{"head_dim": 32, "norm": "rmsnorm", "attn_scale": 0.177, "init": "normal", "init_std_qkv": 0.0405, "init_std_o": 0.0, "init_std_up": 0.0405, "optimizer": "muon_variant", "learning_rate": 0.0151, "beta1": 0.95, "doc_mask": true, "train_tokens": 259700000, "max_steps": 3963}
MLP neurons of a small language model. Each row is named by its layer, matrix (gate and up: input weights) and neuron, and shows model dimensions 48-175. Each number is 50 + 12 x the weight over its row's rms, rounded and kept within 0 to 99. A neuron's up and down rows have the sign that makes its largest values positive.
After each neuron's rows, "fires after" lists the tokens most often just before its 100 highest values on Wikipedia text that the model never trained on.

L5.gate729:60 40 50 55 46 53 41 39 45 48 53 54 51 30 43 51 62 39 42 59 57 48 52 73 46 54 46 67 41 53 52 49 45 30 46 56 55 40 83 71 60 50 49 24 49 48 48 42 65 31 59 42 38 45 51 45 53 37 55 84 52 62 53 43 70 66 36 34 32 76 46 47 59 46 53 60 71 69 50 46 60 33 59 32 81 42 45 50 50 54 61 32 53 10 50 54 42 43 56 27 60 41 41 56 54 69 56 37 37 54 39 36 38 28 52 35 55 34 41 43 48 58 53 65 47 29 52 44
L5.up729:59 56 48 42 59 50 37 44 49 33 42 48 45 42 47 51 42 38 26 52 55 40 45 64 50 38 69 58 45 59 35 56 46 57 46 53 53 51 59 46 47 42 37 40 51 27 36 27 51 31 55 40 66 57 53 49 58 55 50 62 60 38 46 42 65 53 49 49 40 67 54 19 39 58 50 63 42 45 44 55 33 52 80 28 65 39 46 62 62 56 58 32 47 09 40 48 54 53 39 55 60 29 50 59 44 60 51 51 58 45 59 37 30 50 37 40 50 35 36 62 61 43 56 65 45 38 60 53
fires after: " Good", " d", " D"

L3.gate296:38 38 60 75 57 72 55 46 50 54 38 44 62 49 50 53 66 53 54 55 37 68 36 55 58 48 43 59 59 33 62 44 60 59 35 71 30 43 62 25 51 53 67 51 54 44 29 54 50 58 51 09 49 53 39 45 53 42 37 44 25 55 46 47 45 48 55 51 51 40 44 56 45 62 49 51 54 25 29 61 41 50 77 58 69 52 63 44 45 61 58 38 46 53 56 48 55 56 32 39 38 39 20 51 69 33 61 52 61 55 38 23 52 56 52 65 55 59 43 31 62 39 34 34 48 51 38 46
L3.up296:56 39 36 71 31 69 30 48 65 54 53 23 41 41 52 68 60 40 41 54 50 58 53 59 54 53 52 57 70 68 51 43 47 45 38 62 55 43 36 52 33 47 64 44 38 52 31 65 58 47 62 33 47 48 58 60 59 44 32 36 31 62 56 57 49 63 51 73 61 38 60 72 55 57 35 48 36 32 57 73 44 56 54 59 66 46 35 31 41 37 34 58 27 39 53 32 53 53 58 60 22 54 55 45 62 44 34 60 63 31 52 49 61 59 44 50 38 38 41 38 54 37 46 67 61 28 60 64
fires after: " K", " qu", "om", " an", " k", " f"

L3.gate742:76 47 54 48 54 41 42 50 32 66 74 57 58 54 57 45 53 39 62 56 41 56 72 42 34 62 41 34 46 53 46 57 46 48 41 49 39 41 58 60 41 58 34 68 30 64 57 60 43 62 64 45 39 22 58 87 33 49 39 48 48 46 65 41 36 75 54 29 46 43 39 50 55 63 52 40 53 54 43 54 41 55 44 48 67 68 70 72 39 73 47 49 44 68 61 28 37 51 41 50 44 79 43 41 51 52 35 56 65 42 41 28 74 27 26 44 65 61 38 58 60 74 48 68 50 64 47 58
L3.up742:60 52 42 40 70 60 48 33 57 43 42 61 33 45 50 52 69 47 58 49 60 42 61 39 45 49 42 52 46 52 54 33 46 37 46 56 49 27 36 43 68 39 46 49 42 50 29 61 53 67 45 46 60 55 57 46 54 32 18 36 61 53 57 66 43 40 37 64 58 70 59 42 44 42 62 58 62 56 54 47 46 65 54 63 47 64 30 36 37 42 62 55 56 34 42 36 47 54 28 22 48 36 36 57 50 45 45 36 49 61 62 52 40 62 53 44 53 50 73 53 42 43 44 45 56 32 41 21
fires after: " g", " m", " G", " F", " f"

L3.gate395:60 25 49 39 29 63 47 65 68 58 62 62 49 38 27 79 36 49 46 29 40 56 55 35 84 49 53 75 64 54 49 17 40 51 45 48 38 40 59 55 54 40 39 59 42 39 46 57 47 61 60 34 68 61 33 62 45 81 41 52 46 52 78 42 46 30 60 46 44 50 44 54 39 60 48 58 55 36 37 44 67 50 45 27 45 45 42 51 36 74 62 48 55 56 52 68 44 53 42 43 48 36 39 45 49 50 40 57 40 36 44 51 34 53 46 43 35 60 40 42 48 31 48 48 54 56 32 49
L3.up395:58 59 36 54 42 50 35 58 81 26 36 35 52 44 50 34 30 59 59 55 46 43 50 37 72 46 60 41 30 40 39 22 63 57 32 72 56 56 45 51 14 63 29 49 49 59 52 56 36 59 41 62 58 70 42 51 62 77 48 52 39 57 54 73 56 50 49 51 62 42 50 48 58 59 44 60 54 54 63 43 42 28 43 40 60 65 56 27 49 40 55 64 52 76 47 55 44 57 35 47 61 48 46 56 31 55 53 53 62 32 54 64 36 47 56 64 39 63 46 55 55 55 55 43 40 63 37 52
fires after: ".", " R", " D", " C", " Az", "-"

L3.gate51:64 67 53 64 35 56 30 56 39 39 47 40 54 59 54 52 66 45 37 30 39 44 54 48 26 64 62 54 50 36 41 50 54 61 56 56 56 43 67 55 76 24 18 71 53 61 78 63 75 39 38 49 72 58 44 52 40 48 49 63 63 65 45 55 61 65 56 32 47 63 45 42 42 37 50 66 22 54 66 42 43 29 52 70 51 59 51 36 40 25 39 67 43 38 50 44 59 36 60 60 62 46 47 58 31 49 52 40 51 18 56 25 45 57 59 36 68 42 58 43 51 57 56 50 46 49 48 39
L3.up51:53 37 58 46 46 36 41 26 57 26 49 47 56 59 55 64 48 23 53 35 48 50 52 68 45 44 48 57 52 43 45 46 49 45 73 62 77 71 54 57 73 47 39 56 70 52 61 44 39 42 41 44 34 60 43 50 44 57 46 46 45 60 25 57 46 54 61 49 67 60 56 39 45 38 36 60 34 56 52 34 59 38 41 78 48 64 44 49 63 36 51 45 58 22 52 43 45 39 40 61 51 34 45 62 60 53 45 48 61 26 61 39 48 60 53 54 52 58 51 42 45 50 59 39 70 50 66 48
fires after: "-", " Bel", " the"

L3.gate613:46 53 49 53 42 58 42 47 57 44 50 44 68 46 35 58 49 62 58 51 67 61 37 48 42 49 30 55 48 61 78 72 51 49 51 41 50 68 45 48 65 24 34 42 50 36 53 59 32 60 62 57 65 55 44 49 50 42 47 45 56 57 67 65 31 61 78 63 45 50 62 47 50 87 38 52 58 53 48 77 43 48 36 69 37 67 51 58 42 50 70 39 66 68 75 34 67 63 60 57 56 42 54 58 51 42 63 71 69 54 50 66 44 40 44 56 62 53 30 63 78 49 55 44 54 69 61 73
L3.up613:46 50 60 38 52 46 57 31 53 45 48 51 63 49 42 55 59 42 32 31 57 69 43 51 59 46 50 48 57 43 54 33 66 41 47 44 45 58 48 59 23 64 52 76 47 47 63 54 73 43 37 46 38 78 48 62 54 56 73 66 44 51 29 57 43 48 50 30 58 60 39 43 74 38 43 36 48 42 42 44 32 40 59 42 41 47 38 47 46 41 48 64 63 61 55 71 24 22 53 49 49 63 59 40 54 51 65 38 48 49 52 71 37 47 42 45 42 73 42 59 67 36 44 54 43 61 55 53
fires after: ".", " ."

L3.gate294:63 58 46 59 51 54 27 51 40 52 55 65 53 34 57 29 36 44 42 37 61 61 73 49 66 34 32 53 68 63 61 44 42 47 32 51 76 36 68 42 41 53 63 42 51 54 55 55 47 60 48 52 67 53 64 73 44 56 43 62 39 40 47 53 42 33 41 29 55 69 38 61 57 48 27 43 64 69 50 59 25 46 56 48 59 54 57 41 69 49 55 61 52 52 59 42 40 46 50 39 66 50 67 42 50 64 51 58 60 65 70 58 59 53 41 25 08 61 35 45 29 46 46 20 48 51 44 30
L3.up294:27 32 51 58 48 73 43 27 41 63 54 54 38 58 55 66 51 42 35 48 50 81 65 65 51 52 54 58 53 75 43 54 38 42 67 70 60 55 43 40 66 53 53 78 47 54 67 34 57 70 70 62 56 48 42 46 46 66 42 36 49 52 45 66 47 59 46 32 48 72 60 57 44 43 38 69 54 36 54 45 56 45 66 39 45 30 53 50 66 44 55 59 66 41 53 25 52 53 25 40 40 45 52 53 48 61 35 42 30 32 59 32 43 73 58 44 48 40 39 50 41 43 32 43 56 69 45 51
fires after: " p", " r", " dep", ".\n", " d", " st"

L3.gate340:65 62 36 47 42 49 36 36 64 67 53 45 60 37 66 60 60 40 50 49 51 36 58 29 32 56 52 76 51 59 60 40 29 66 48 37 64 47 67 53 46 41 34 60 65 65 36 61 32 68 55 39 72 52 51 67 45 42 55 49 56 60 44 61 41 35 30 61 60 22 62 56 51 54 41 53 51 63 45 62 50 37 38 33 42 50 55 51 27 58 65 34 25 29 55 32 57 42 34 69 50 43 52 44 29 61 51 38 46 46 45 42 63 57 51 35 59 55 36 47 58 53 23 50 59 43 42 36
L3.up340:45 71 60 58 36 43 66 68 41 56 78 59 49 74 50 38 42 46 53 62 57 57 39 63 61 54 38 41 44 63 28 76 43 46 49 45 72 41 27 51 54 36 77 41 52 29 67 79 56 32 47 50 54 52 55 58 43 56 70 54 38 51 39 41 53 54 47 48 27 42 45 45 43 61 52 56 44 58 37 41 62 51 32 53 47 39 40 54 65 76 61 62 54 47 47 46 51 47 50 20 25 67 38 44 39 69 52 49 55 56 53 52 27 46 67 56 45 45 31 78 51 50 57 35 50 64 55 43
fires after: " g", " G", "G", "ric", " bec"

L5.gate219:46 24 54 62 59 62 50 66 42 46 54 33 40 62 40 54 60 63 76 53 45 41 45 30 19 51 43 35 50 60 54 46 42 49 51 38 42 51 48 43 36 65 46 47 65 13 59 41 55 52 75 57 39 50 55 48 36 38 46 44 40 47 42 53 25 72 61 46 75 50 48 61 65 42 64 39 42 43 63 50 29 35 46 41 67 53 70 43 48 57 58 62 47 41 36 66 49 38 35 60 54 72 30 61 57 61 27 52 59 36 58 66 37 52 52 36 61 52 37 61 51 36 45 27 54 62 64 62
L5.up219:44 57 36 57 50 37 51 41 59 50 28 39 70 39 50 47 55 74 60 73 43 41 54 51 47 64 42 47 47 82 46 57 73 48 59 32 63 37 45 71 38 49 56 49 52 56 30 48 41 72 38 61 60 50 45 35 52 44 61 60 23 37 56 78 48 49 62 70 49 50 54 65 63 55 55 45 66 64 35 68 54 60 67 56 49 46 42 32 42 72 50 77 44 41 49 21 60 47 64 67 60 48 53 77 33 61 67 41 52 49 55 58 41 74 41 32 68 39 59 53 56 59 52 64 48 60 50 28
fires after: ".", " Sw", "az", " N"

L5.gate259:46 50 52 61 54 36 47 61 39 55 47 55 51 70 45 33 41 44 62 33 38 51 56 37 30 43 46 64 40 65 33 38 36 46 60 29 45 65 42 40 52 48 52 30 58 73 43 56 68 42 63 71 62 63 38 33 43 24 44 70 49 59 81 60 39 31 56 41 43 46 94 49 58 71 65 82 58 50 47 57 64 67 28 74 49 45 39 66 50 52 28 38 63 41 36 42 47 47 51 33 61 54 72 54 66 48 47 53 27 55 56 48 46 53 42 36 46 58 58 41 48 42 34 51 41 56 60 54
L5.up259:69 54 45 61 42 33 58 42 52 46 39 56 38 38 56 45 71 60 73 40 60 40 55 41 45 64 55 64 57 47 65 52 50 28 25 54 62 56 55 50 73 51 54 57 67 47 34 51 52 45 50 49 49 40 64 60 40 39 63 48 62 60 51 25 40 56 31 50 75 51 63 58 46 37 71 50 55 33 41 68 53 36 41 71 34 67 50 38 61 42 44 22 62 26 41 58 45 45 49 43 37 52 65 49 52 59 48 59 57 41 39 59 44 51 46 51 67 30 37 45 55 34 24 58 55 74 66 49
fires after: " the", " —;", " his", ";"

L3.gate751:33 36 36 27 49 64 51 85 58 61 46 64 70 86 52 43 44 46 47 39 25 55 40 83 55 32 42 51 46 59 45 59 56 33 57 56 45 59 56 46 65 44 47 32 68 48 29 54 51 73 62 64 43 48 57 73 48 42 41 48 42 58 58 45 66 45 56 53 41 37 44 21 61 29 31 55 69 40 67 42 40 35 33 48 45 41 49 61 36 33 50 25 64 41 38 57 35 62 53 39 53 57 38 70 46 33 38 49 76 59 48 55 66 52 55 67 45 45 45 27 63 54 53 60 43 62 52 51
L3.up751:28 23 67 45 57 55 47 71 60 51 43 64 46 59 30 60 80 65 37 27 43 64 75 46 65 52 51 56 57 45 67 55 59 61 66 73 52 53 57 41 41 31 42 42 37 52 43 51 55 43 53 50 51 57 32 43 40 21 45 36 64 39 42 57 32 51 52 57 30 65 55 55 53 52 63 48 71 44 34 25 52 53 66 64 35 46 42 49 49 49 59 47 84 46 57 56 35 53 41 41 70 57 55 51 69 40 52 49 63 60 61 53 34 41 67 42 62 44 50 51 69 66 62 52 43 76 48 57
fires after: " f", " F", " c", " M", " b", "-d"

L3.gate310:37 50 49 66 41 50 35 41 47 37 36 58 68 38 55 51 50 56 51 66 66 55 47 49 25 45 40 51 55 35 64 44 39 40 54 58 46 55 41 69 45 67 62 60 42 70 55 44 46 62 65 67 44 90 64 42 40 57 55 52 48 72 60 55 65 35 40 43 46 35 45 44 31 52 34 46 52 45 76 43 50 41 28 41 55 52 45 52 28 46 59 48 76 61 36 62 34 39 49 41 68 58 50 42 35 38 58 62 61 48 53 56 48 54 60 46 44 66 24 39 50 54 47 23 60 44 49 41
L3.up310:45 37 52 62 60 48 56 58 60 52 63 37 59 53 27 38 27 65 42 41 31 45 53 26 72 43 53 33 37 45 42 38 66 61 36 70 46 46 42 43 55 52 77 47 46 42 45 49 40 61 55 50 45 42 58 45 52 56 42 53 49 62 49 63 44 57 58 61 55 46 59 37 31 53 39 51 51 49 71 50 43 43 44 34 40 32 62 81 52 50 49 50 56 62 42 39 56 56 40 39 50 51 47 40 43 65 65 28 84 45 38 49 38 34 72 40 46 70 59 61 52 48 55 33 51 63 30 68
fires after: " Gr", " E", " vol", " Pat", " acc"